config = dict(
    n_layer=10,
    d_model=384,
    n_head=6,
    n_kv_head=6,
    head_dim=64,
    d_mlp=1536,
    vocab_size=2048,
    activation='relu',
    norm='layernorm',
    norm_place='pre',
    norm_eps=1e-06,
    positions='learned',
    qk_norm=False,
    attn_scale=0.125,
    bias='all',
    tie_embeddings=True,
    parallel_block=False,
    extras=['capped logits'],
    init='normal',
    init_std_qkv=0.0203,
    init_std_o=0.00455,
    init_std_up=0.0203,
    init_std_down=0.00455,
    optimizer='adamw',
    lr=0.00095,
    beta1=0.9,
    beta2=0.95,
    weight_decay=0.78,
    lr_head=0.00911,
    grad_clip=1.0,
    warmup_steps=361,
    schedule='cos',
    final_lr_fraction=0.1,
    batch_tokens=65536,
    seq_len=768,
    doc_mask=True,
    train_tokens=300300000,
    steps=4583,
    dataset='wikipedia_en',
)
MLP neurons of a small language model. Each row is named by its layer, matrix (up: input weights; down: output weights) and neuron, and shows model dimensions 192-287. Each number is 500 + 40 x the weight over its row's rms, rounded and kept within 0 to 999. Numbers have three digits each.
After each neuron's rows, "fires on" lists the tokens most often at its 100 highest values on Wikipedia text that the model never trained on.

L3.up855:524464473514552533496551513528583498572447451500500474513541553467529515500538501509527543525475535500488592455438459470524468433551459555445494413527535510498482541468437487509513482495532436508491516456510545427445488537487469490498542528516426521501530472528476432446463521470444521502
L3.down855:512495496504563522510498468495489544543533498585543496499474477533509471502438461541624456499429467600495463452463500561533545523489542463449517483575406539408555488519542509533475449458359441493529553468473507476559498466512513456486515474510536419447513504481533520536509532421459517556
fires on: ".", "and", "ence", "que", "ab", "á"

L7.up1203:496452425521459552492500482516507435496516519570592384485541523553548503563602536455481489500497544521517541549524530529459529470516528547463558487510541463542461527442566510526440418479513504557486376477510524527448544502476521523512519452506522460490434479460582592555499454476442509414
L7.down1203:465504473460463512485520506494492510455478453535535440420500434520516445512393477535426503446483484541514509510502515552480447496538525476467476449497487574541459479520505534459472441476579462493532436499491509524592543506494556485442482570503463460495506527520509518547580523560468420508
fires on: "ed", ",", "ated", ";", " said", "ted"

L3.up854:505515520530514591450486551506484457513651502509508500447477495486516506502573538436487463517490537500462484422500498458484606478477525495506530466492547492537464492552459549581478441537479474471506564451489585468473463475470485485497450503485504594464501509524533552473471525486543485485
L3.down854:469414521475548424511452502485402560465458499565481521531501466523470488501481494504485538492429458506500429531532446515554455530477465524538480447553452518478449486552506446492523525504460545509523510478571422432523603488487503494491533436533445432500499503539525537502499509493456573455
fires on: " result", "ance", " appear", " vote", " medal", " place"

L6.up1333:472554469533511516504499487499516484542509416597474500485520523494526513522625523487395499429506452518484521516498507550540525568531528518506498392539488477400481502504543467509444533525470553579513507560559549485517489554440528508498515503482538464495486423530542486518488537540489546443
L6.down1333:569511510552533519490534547485493546444433558472522563478463463470431490586468459526442543515442545522453465516461558508413468478463488508561523494486511521529479433491529480516516499512487459469480514484538479492484520453531485507463443537492525504422526523580469454458503455482503536493
fires on: ",", " and", " of", " American"

L6.up1516:504532499507550545494533521515514500630524528487560566536515596531576460476574552429533486482517475508484523514450479577490514446535577477456509513526560446550486508498485527507390382563465496580515371473530519490477503499529487418503544468522494500514454471542564575512506500493440477518
L6.down1516:504488476459514486494502481471470490486441446489456478462461424596491477552517543516482495560562506509495573553556492529466499470519490525494570466408563506501445585450519522540575492482536512538517485440555533534429493420510515546418512519493501469507479502562440525463556466532516415478
fires on: ".", " and", ",", ";", " or", "-"

L7.up1169:551464532471521493486542483467489449602482545453453497585498527544576488426479530541388479542473540509505524487492528610561503446483561487460500542567509440515425515478524445485436474476552546509464503474525465467505519455526468531496547510437487434522477511486479493489487529522521516502
L7.down1169:467479501505478444483536526476516519514469462474533545487552490499514547486536454486474472531456473539490522576472492479564460511578490464538465490534494492476605458543529498416466450435555452521499478449540530431433527478538546543497534491538535532511408439521530394552509540530480432465
fires on: "er", "or", " U", " su", " 23"

L6.up505:518483531539527495499573554530555480522487483535585481521570467409445518452547481509475557502444512499454499443450495522471472512477513461458549496532422429528490523520462487489535556565458484508416475479475510519497535477403478455472535504591471497495495470543521529493474456460490501512
L6.down505:548530449499470552491531456487534466434475449501497447486459478554538496481530486545548552490462470554541480523519489537508529536490527487495475550396517505482575480526530493463624441487489495508501527487526554476468491433430519461402520543527480446480477466589478495501472530443474514541
fires on: "ab", "al", "b", "ber", "li", "."

L3.up669:548491524516536548436526499422576468538588473527491496501419484557518505438564492508497553491499495557424475499533465498494606452465516440452515518548559461505464572553494531499477447476454430550510498459415552551512425456477527450518527590462556497417503514481544577481482464493372507502
L3.down669:551504521527520544513508524514491502540577556524504454476510485534529600507476490535532482529450426547462502523453452528555541462513404405565526569510443457495476483499511562542527532545455495476532543447595541447496566535487517441501520449527506455456461547501519521470429506538433501398
fires on: " election", " career", " season", " medal", "ition", " result"

L7.up572:547494483509435519520549471504507470540528506459577489516484495462510530514484495432486515472449523471433484524485477537488484431444594489500476424525489488500523505402531504586451488532506569489529391541478504522463477524524428525442469512495517530503447472569553542518521452458494489417
L7.down572:469505529565478505457526518457531475495471500471561550475479515497467479445475496520482484486519527512461535511527561482508419469472534484500494404557550537447466514495513494474474515409494417496537475524492505566479504476514506481443533556534480496485488486498439465479758474536487534446
fires on: "ed", "ted", " about", "ated", " on", "ized"

L6.up687:479500434451452520556488460562563512497473486475502417545420536532502485437518444447537514488562506545431505480512520501506535463527483486458524527482503500499510550430494425469455466500516538428508404528441499508531467534528551507531450456568520450521482506491518597505510471520521528513
L6.down687:485488441503501519480502504451507456475520477515522493492508483534505461466448510511448473522499499494530544521451524540477547547425517433520481490541563539576449452477466516524472464441482482519515486498540565517489492463435543447457527547560434524492494503587495454587674504500539454469
fires on: "d", "ed", "ted", ":", " built", "ized"

L3.up761:573509523507523624463452533420510448523567498507457507538459531543542531422476494476473503479501472494435514459505497460544583449518549511474482465500537435576458527507468480525485441479529457495533512477521561418499520494476409545412525511426512523500495513523509537469495512509478462458
L3.down761:557523484461579478525406575436450554482474498522507524539476544457492454508565516542511522538477467517545479529551505476517524579490440486530447461496483434479548500525468566514537613512486537524500532461536436410455551493500576451596497452489494503519452493495472545496440473440457544529
fires on: " record", " appear", " feature", " vote", " work"

L6.up676:489494470507524527474530496491494440480587500472465437501502522558508558479539549401439505454486451443452530463454469512494572522579599485505529547518536503461512445516549543533474469493458473589531526490559604570558472521499555452498499490540533510471498499479569497488492505525541477520
L6.down676:518586527499610437471476498478551476433489472505511522477524417473464459462489574525469476486504504506529496456495558524449517503493487484433495511495521498468484468432484533580542517493433428488560576506555394450441482496624457508460411485513498463513524529536473474474485500548498466504
fires on: "re", "s", " and", " re", "or", ","